{"n_kv_head": 2, "head_dim": 64, "activation": "gelu", "norm": "rmsnorm", "positions": "learned", "init": "normal", "init_std_qkv": 0.0154, "init_std_down": 0.00328, "optimizer": "muon_variant", "lr_mult_up": 0.861, "decay_fraction": 0.672, "final_lr_fraction": 0.1, "train_tokens": 576700000}
MLP neurons of a small language model. Each row is named by its layer, matrix (up: input weights) and neuron, and shows model dimensions 16-143. Each number is 128 + 32 x the weight over its row's rms, rounded and kept within 0 to 255. Numbers have three digits each.
A block is one neuron, or neurons of one layer that tend to fire together. Before each block is what it responds to, as a language model described it from the Wikipedia text at the highest values.

Responds to: Periods after single capital initials inside personal names, such as James T. Gwathmey, Joseph L. Collins, Sr. M.; weaker on mid-word fragments like Ever-est, Prot-est-ants.
L4.up497:109117109146176132175116125085114116131113112190134180119056113147130074168125121150154162136121151047151076136133136182119115103153068124143146191126149087140146151077195168111136123047152137156134122077151121124165102118155167103116103125172148152152157168151144131063137146207131126068113124116107151156184126112120186108055171123128147119081080154117106094085089094125089080123161
L4.up606:137118105112124100151127120164151183169099076096132143135191122101142120107063113127161113079040174118126084124129160124094177137076100146097140124085044125120215101135143171126133143098137168134142104091108146157117134121154143155155137114120106078118107127125116119123159131122156166135102133206085121100051134134110169136100101088125146153133116147172077130141157124073093127120116
L4.up1032:136060122132115095116125159149123141162117132151124133158127151113144117083117140170134134099119097101127111123096147136142099110112091159145126121105052125147128134108086174100146139159169164131137190157102093153159104188108139061209119092162114077117124137106142143145130159112142179174155165127099161107101149118097181116133141112146097138110152119102153083110135080125130082116096
L4.up1556:174099135134166150167124150159175106164197137140063080097115040149109166149110150146137059122073177094107150123164177160151149081118110139164133142134056151156127105040186088112115143127126159134078118091154131090108080134131131164171079093156097127140124132085081127084110112136119134086160092115092161136125120082106161131118155133209167158110160117090142118120084123206156175131130
L4.up1611:105048148137152149136094183177120154081124118157187096069129113135118137148087104177090152136096156108089215182158181102072140132138089104121204148153113137127134117095125147108140205179171139154154156101085095110174152165141130116142106108061085094160110075104132082121152116126123101155080124082146104129121167120122113102078094149164143124166178194167144078143123155080103119125124
L4.up1616:097094122121127121132114116118136136153164164124103087146121167090169166163071140123103194109155126081100131090137158116122129140154045129088120136126141155150061146155133185118160156109188100124125143144132161096156122146181162179199053115102123112122093110132139154171130129172128095127103125123115105153176097136147138155071159188015094119105118139075111112094175084120111165059135
L4.up1816:139077113128118181116121089150086132165146144084121098097121123126133156150079193177137117086127181142145088093140174115133186074098084132140102091085093121156169063117131111141098193152160092144055092122138181159094107150147149153091097109097123140105088150204184161094136085079150011071148146095123138171064142106153156174131086181136136196152127103102131114104089130052170144132110
L4.up2979:168117144064113079129080184172155124122114106177108114120131139171109109156083139163081095089123138104127127120112188185082118182134094109121082144121097152128173151117154135132161171120146112184152165140122105081140140123093081163165141107138127099119104131162165128105170125141169133132081129149147131112145167102147129101159081140089110091126116095178143114151185129065127136060111

Responds to: Decimal point (sometimes a thousands comma) between digits, mostly in tables of statistics, e.g. climate readings 27.9, vote shares 61.12%, coordinates 34.942778.
L2.up353:108142168067174165203182105129136111099154075148098179087179154121188082111171141064143117112098104093128194104142123067094133170159168101081154131104143154166122116083107169210118169123131131125168173081153181140093080101192079092130143056123107131127109125116064128103133109134096136148126103114078066078148167118188089144066119161086150127113111176123066134150152157120131144109110
L2.up476:099073116160162127204119137101090080147101154138130156158129147147132104121184176083112079061091082106119118131177177108097197131169112129092135114114149141121185073094120145160160184176169116090153181049148132134150165213119094127103148088117117189174128124128082125135141148146103096204055131160097104120155123165145069112124171122085071110078132112119132124109151162089100090094103
L2.up815:105161138147120110161084146128116121103162112087066209091098143109106022191102117065076182084152138151110154161124132123134120120158105120134122104114150096130143126113155069082150142139100122105109162141156176126122126129164122148136186160148151171133117097140112099172095126149133097109165098156105113109150109161102085113185114107075134114094109149138111111120117213135167104112068
L2.up953:094091138162152131139100183103108134139072122073118118091185173103180125117161183109132069127149156179118160109161160131088149132166159121128083139105056199110142161125112152161150127099179135102128180114126166107112201107163123103134106102099124135158137162134104188106145149152147218190148125125098105158107138163118042088160128153133120174146091158178136110102121127147120091134076
L2.up1226:122093106197157099139129123112141103106121146071175161102142120125124137144101156162120107084128141065108116107122149133116112174138106083101100062116117144174117128124148127142102090142124116139176143119148131102086154107245124124129149143098168087155110181174136148125128117150132131186096155108138163144111125130043047112152131154157102140117121150116188115103151112068069147113168
L2.up1301:118115096152105118208137104079124149151146130099130161144149196193193098167089180159109082063111087119186132145101178146143159138118141108149118118130106193119115138115171139182109057106112145099117128117136155129095123154118053132158106120123143119050187108179157083076152142127092172178125114129138147155087042092166084084094181134113132092133113158133159173162062113075139137164123
L2.up2258:129126160037116153101158140123092088139117122123168122087106138213146128156189176098152139102152133106110180146120140067125109180116102163116086132104088163072145134136123206126126139151165116116187145167097151130136067136191116106139164075113088126121107141120129118055184157142201131163058105204109125125151144161077136123069112184138133143184177131064106135133123158122163117129108
L2.up2630:146089065141102117164150113088120139194153114120122163129152158164141099104110135088163125133154133083075188136162146146114159145121124139081143134084123132133167163184164200179119156074114193114118116173141134116118046101174102061147091098103164129139108096078080105080149112154115155104125161126137122155122085099115104087082113166141126110120165133118129025121175117147099128100111

Responds to: The last digit of a multi-digit number, as in years, coordinates, lap times, register IDs, and decimals (1990s, 01:52:00.895, 76001926).
L2.up298:103104073112084095086108154118062161173144151130111115125081117170089077176197108114088123120109125098139152126097124152146147085058106166162120190184123159120144177118121185125121164127165133161131146086135145076101108165149151125134167186133173124157177135109109119106070095094127097123148168077161071108178076107120078148126157103155109137084098171131091122111109126088123107057096
L2.up341:135167133107203128133134111130136152108140134105129043166110140143132123137164094053117122198159156122116167081042165229117168120124071139158180141148133148103131143080116140167103114171125119139121121172122114157164086150132114116133143133133127099110098153114087068115078171091126178129139086070133060098147104152115088176098170118099103130149138094148094135122108099168153078119129
L2.up455:105139114113129170143171176167086165104095122138132082123092108135163137102140162153055145168130190081145132137154116180060123120104102112117110129115105154109169152124197167136102082143151074140079121142115198134180125090152163080152139135169103168131110121129122135093103116107115189138120179102083105122196149122106140130117143152139119153128097201130084119098159134073094146088122
L2.up520:182092141168089147130153181106112087141148114164080103077137171116147132090154165137129135148091144113129140067136175081117116082132139082114077079112141101159130089122203148148150129090103118096130053091064147127138069123112099131148099141125121102183150173120135103107112102148076146133093145112144103137159132072166125127202102126162128132121114154131127156093138138093108126165120
L2.up655:090121061149116112122119143128108158102127133137132069162175090167087128139139212156168203121147172174138149131076143150113157092134070114100126143155134175135102162080141169098166039122143131142117143148109097154095157119162136099120136134103125142132155164130132145134117111084058111109097084087108057116089118100150122133125147115082135138153102143090164090130140125199092101124109
L2.up916:146128165057160186077118122133075118151137142138150086123147098165149133114158110196103104071178103121075111131113166103128190101085109103056103131182119125144099137178162182122125129155169089167149122176070167159082107146103138082172150063119158110093100111148120141099137143124033119129145142152210079151123126147177156115115134143121121149142112131144073158150152114139103159083102
L2.up1455:179126151125125119131100123110089137148178168122116094103066108158142189095110176194109132160179170113133136142113181168091149162072125159146051122117115081144132119111112100087123133192136131128115180154167138132104109138142106104166098148115111106119112083145129120084082149204187132065135167073096134180148113123139126071146190086114144067081122156116072135064152168102200061132105
L2.up2460:151101111145133138056102160104103162172150120087119061107159174149097117124136105107112141113157114092129150159032111162101116156128069116131107151151164130121095125123165098131153142179146114138170101143099153134112110138107153132135138112119056157144139159079132137074138156088152147049108112100167094094133147117123132146115124149140114141172101163141096158163116112099106103052163

Responds to: The final digit of a multi-digit number such as a year, ZIP code, ID or table figure, e.g. 200|9|, 4510|5|, 13,92|9|.
L4.up230:188174108046174116090104071095105056095136115095184166130083000153135176138090104084126119123132179083174135146152162131052120133190081121177116129178151101140081165132151117112158105105127138114117090091147138120165077242090123095132106105128177152130170120188088135164160118126108160159190122130123110090093115132099122165092147182138059113174133148088095120143106099106149095097060
L4.up537:163161124094169155148147161103037102127168101138071092112118176018133098093148104112146123118166117158207138114112144106167072072187156111135103170150192087116088139130129063080190097095112159135112127150148221162096094116072106115105112117095119119103102128089137097136156105148187151207064164150126089123105147105113214088146153110162130104112169125154118182155097087132075105160142
L4.up683:123142121122148151091153154128142111124084109116142151161082073113213131148173121102138100104150118127156145129146157100076149120149113152161096105133112142096132173115157091140126139109152105114089136127131201116133158106118147112121175134103162085065108146098186144132110118151137129159118173174101139103167129151118137141182118090125118120137147109184149159167128190101156081084133
L4.up1292:081161124193193094094124098075146147149142141135192095148151095111151114190157098173117129107171096098115122209161165126145140101165132077128130146163128163089100157100129137137161163055126157055145109068130177111128089097161125099096144141089113123068113123123134123178104115142131116146120114115132150120119102108151164152130094165144104119124129082130114123099129149126135096122126
L4.up1293:113137105144218156131130107088098172108156159130142156134137126095152136167122118122156132149179119122121107106111183153099126052125138174138140089125138118100081100198160095115151105136108140131142155080152189136123099106163088096101122130063148140177168210105120135133131168132109142146184173118154126090142054107136177105077121095125123113135115121109129170124096075096077097139154
L4.up1420:160150136079170109122144139094089137093197097118188142128131092111132156154141110091147104074095049179098215097154161140124147139120159097133159160168130134097119207143156098149128112074129139111114073122112121156158109119116130088126103131134196123102098113144108109076097138176141085108126138113136140075149132135146166056139149112125119098115152168142158152114110138167090167145126
L4.up1694:171144101139169162134102082180102088118119114152124152089122120128146184123118119079110154155077105144109162175151175097126132114137090108200129166159135133109114155153175121165140138137119117122091098068132111139122131142101159140127124117110086150101103127148135112103105139172134152111130103129166128089137103135133142075141152120114080068139169152147126076153109103114102064160099
L4.up2959:091149143130104114195142105132110117118179155126200150153124130149114080191150103084137139121175131107107107088098152183137158093146186138126073145188171159113145130121135143090160146129149093124130100099092163129172147108085138075137068124147135140096076192116169139140093117132129155133084108125149121165102120116063144160167130115117144153149144110103131152148166178112110095178102

Responds to: Tokens inside a person's full name just before the surname: first names and middle-initial periods, e.g. Michael, John C., S.J.
L8.up413:119153183138138096126103137073090111191159157144181057111088139122134103133080161124185153134169115134096202102165139188091133157184148169139112107141165085125147122137159147135155128142171098083125148055125110098122105124141140116137056091073109169142097153129108182085113134114131178222131164130151096195100090168084123145143128077136126142121110132092127134113120100098077188189107

Responds to: The noun right after "the" (the film, the club, the term) or the "of" following such a noun (towns of, rule of, son of).
L4.up64:100101059111096128134156149062161116150124175060123122173111138160057128109128170132100166157138112116082119128108110149090099103154096146119116168118139073138104133104137132149162113117148113159151126116079166107092094103174083103170112094127151070123140198124116157129161086114133143156179112050124181193148085124155062109178131131108054131091126171131189160097150202115104129078124
L4.up189:134118109145041133164090120117115089151177100138141128171142196131127137067137118135136140101133102112122079158133117086127123075153165121129123137082097154123089113149160156092147114101146094110115169109100155125166066178180108072181105159170103100082094105093136157104104108182146176212120169121132147124108126108105138103096135104150165091090126166091096144106077146149110175113122
L4.up395:172089083117172122089095092099040109088218169160161097107138187111119127148126163146143149084127076100120135136094139136173089094124196123053101147096157120121102141152070126157094121148105096117129128142126151146094141119188153146128089108137120089113126081092120128098143131123140098152128131149112095109110159160147132123143155105144096138080114120068182098089148149132121129115099
L4.up763:115127117050113095087054105093165153086146143121101130110057094103085096143154122084108113063136107142136153164083116126085163111132133117067127171165136159168120136198168125133162090126083134163134080118103126101138150130152122098154052154120127095154087093113066156115120113122128158149108146064101116118099085200165141093191177102159161145109142167077152088135106123137095108097103
L4.up1028:120104108117125091093118122102093169144083118147126101150133134088114107085181115121119160146140059115158120119132127096123133088121109134104162101107095131089072173182118125163148108162141137093112213112142163106106068167150081124138155127120174064107145182120137138134119095053121135110164078080160094140143078091147107135181073106105170114123077103202111151104095130164079139123112
L4.up1937:142086128143113146126095117141142152147123088061126131115120197152128096129181072104147122093149090154177067201108113158134117197074086159114128185083100171139146104086159116195077127112125135153132101133143128135138035111146163102065149154156119169098144161134119128107129129065154137139191191157161149146103095103150148176185144090133129146074166098096062074133137121123103142154157
L4.up2444:143116070171127102094140140133192163133086154127173199158125150183108138159194121105147115121198156158194131120066105098103146141163121157111162129101151163124149124142194121077142092127123102125146150111139126136099118187204107122150129079065152088079112058108115147122093138151097177122182088120142127144158096106126062140168173110137107083129085114166113111110058136148066178152087
L4.up2916:154145085126126112163101154060162156165168117133097123076092080125109137160160137127063096144124122123099165136113092116120113116171069193107100157056153217139153117210172164068101078113093151209150172148103112081171084115122136026054159144108149105168083080071153149156102108156097098151162155137143185118109143146128113126124143049127154093102141138104187125144122075129137094081148

Responds to: Abstract head nouns right after "the" that take an "of" or "that" complement, like possibility, interest, advice; weaker on year digits and table cells.
L8.up2275:152072119089098120068078113150135143142139117103097110085196175099153087093132106147104118117157111115137152158115076100104178108151065111133119191083087096130105202148122123147100146161092125102165140128122145128135132137162104103093126139137149127141152144142077116133124202207104140080113100085126123158140140071056143095191131112140110122129150122147084139117138175189078178141151

Responds to: Head nouns right after "the" or a possessive that name the article's topic work or entity, such as film, album, club, game, show.
L2.up39:145079115125097123110072137095154100095118089133086124089160115094096119113098080142141144092109168105120142149060179132165149130151119197115150145134131151093084155254148197137103137128154077122152117116162139107103149127133171043058166134079091040142122147114124148170167142085107132166184126111058137117140061079209128126126207098205095108117147131117141188154111065143116146134140
L2.up788:110124096100157157054067084111090149158120170186150113130136166129101141162188115160143121109163152163149103136141104198130114074139121124108134125146175128138153145099123149155161149077149147150153128075091143121110151151170137101124183150113088133177133189187085137133120163167180127129171126171143119104146101141152080143123140156165179090096140155076145105125107116073174137085189
L2.up1885:182104098080099130105108174123104099108129135108072085123033157149131075153095169151153136146099131117119132141120171152115141160120147165129109100094146141121131115112150120156109098054169137158088063062093156129102160140119147132093144056084133096094135110094136164205126135157137183150089125177130111121168131086215146120102124065143155091120168095134117095164116076131129050149122
L2.up1897:133165082149135177150109121145218166102166163103115093169133094147083170195069120088152146131181174161128133082119131174134135144136119091098138142129152109127180077209141139122144066162135136145147122141108155151072124149172102092065078122128100093082086082132150133180089145131117106112077143031132150071112166147120133179092147097161144115105072156118197098148115120121114094115184
L2.up2029:151121098144161176125069104086082138111160159090125160118138111107075166128150223138118117094133172158131183145203151081122177118085154151091111156096133100173113125180177133178134126142139120187124038122081138131087173084164141159129166165121147123127113137189124143149145176138204196175149117117129132137155142137179131165108179117204108089097072113164145145172078128135179160142128
L2.up3014:150076148156157167063060146133187140102185141099133168072149116098067160185059128150159151142141144133135203085166113138110148123171094100100126169129140175165124065178168153122079090102169119145116118062163147121178145161152158128089137123138149138163170117143105141140109184160056184139105120096148053123137148159122088123121127104145063082125119124117117118132143120106102110149093
L2.up3061:155116048069188106129121161153134124122146077103108148097093116158093147154111150129160139134111165129133199156138088061197105111113123093131096143147100115184118136120117104075107098143126103080089079073081149170139099091126131161154121173108164102164101103142151160147174183131129068101037139159108111153194109113164140124155129149201146099099144167124130079145121121134148138101132
L2.up3069:077100147131065141135177166140120156112122099123135106124126117108143146071171187105103065095160111098178130120127091149129177111135090129127135167093159076184113130143132120152148143055157168141069058148156118130079106114121091134100102076132125138174161125133112123134101117147119100104143218173148117173190113113143116140122075148145100116157133091100110121177107099086178111114150

Responds to: Last digit of a multi-digit number right after another digit, in times, years, vote counts and coordinates, such as 3:4'5', 197'4', 7,62'6'.
L8.up1763:156173156123180099154118179145106125171156156169167089149143110079129130147095172175124131099145126135093124114140150153109112089154078105162095162169173175103119144142136127086123149096092121159102129055122180110138094113121095081169154132092146136122122187134130119108082089131120142099130130151099203113122127108066195112163202104137115140137121169131088173118049163169081192101100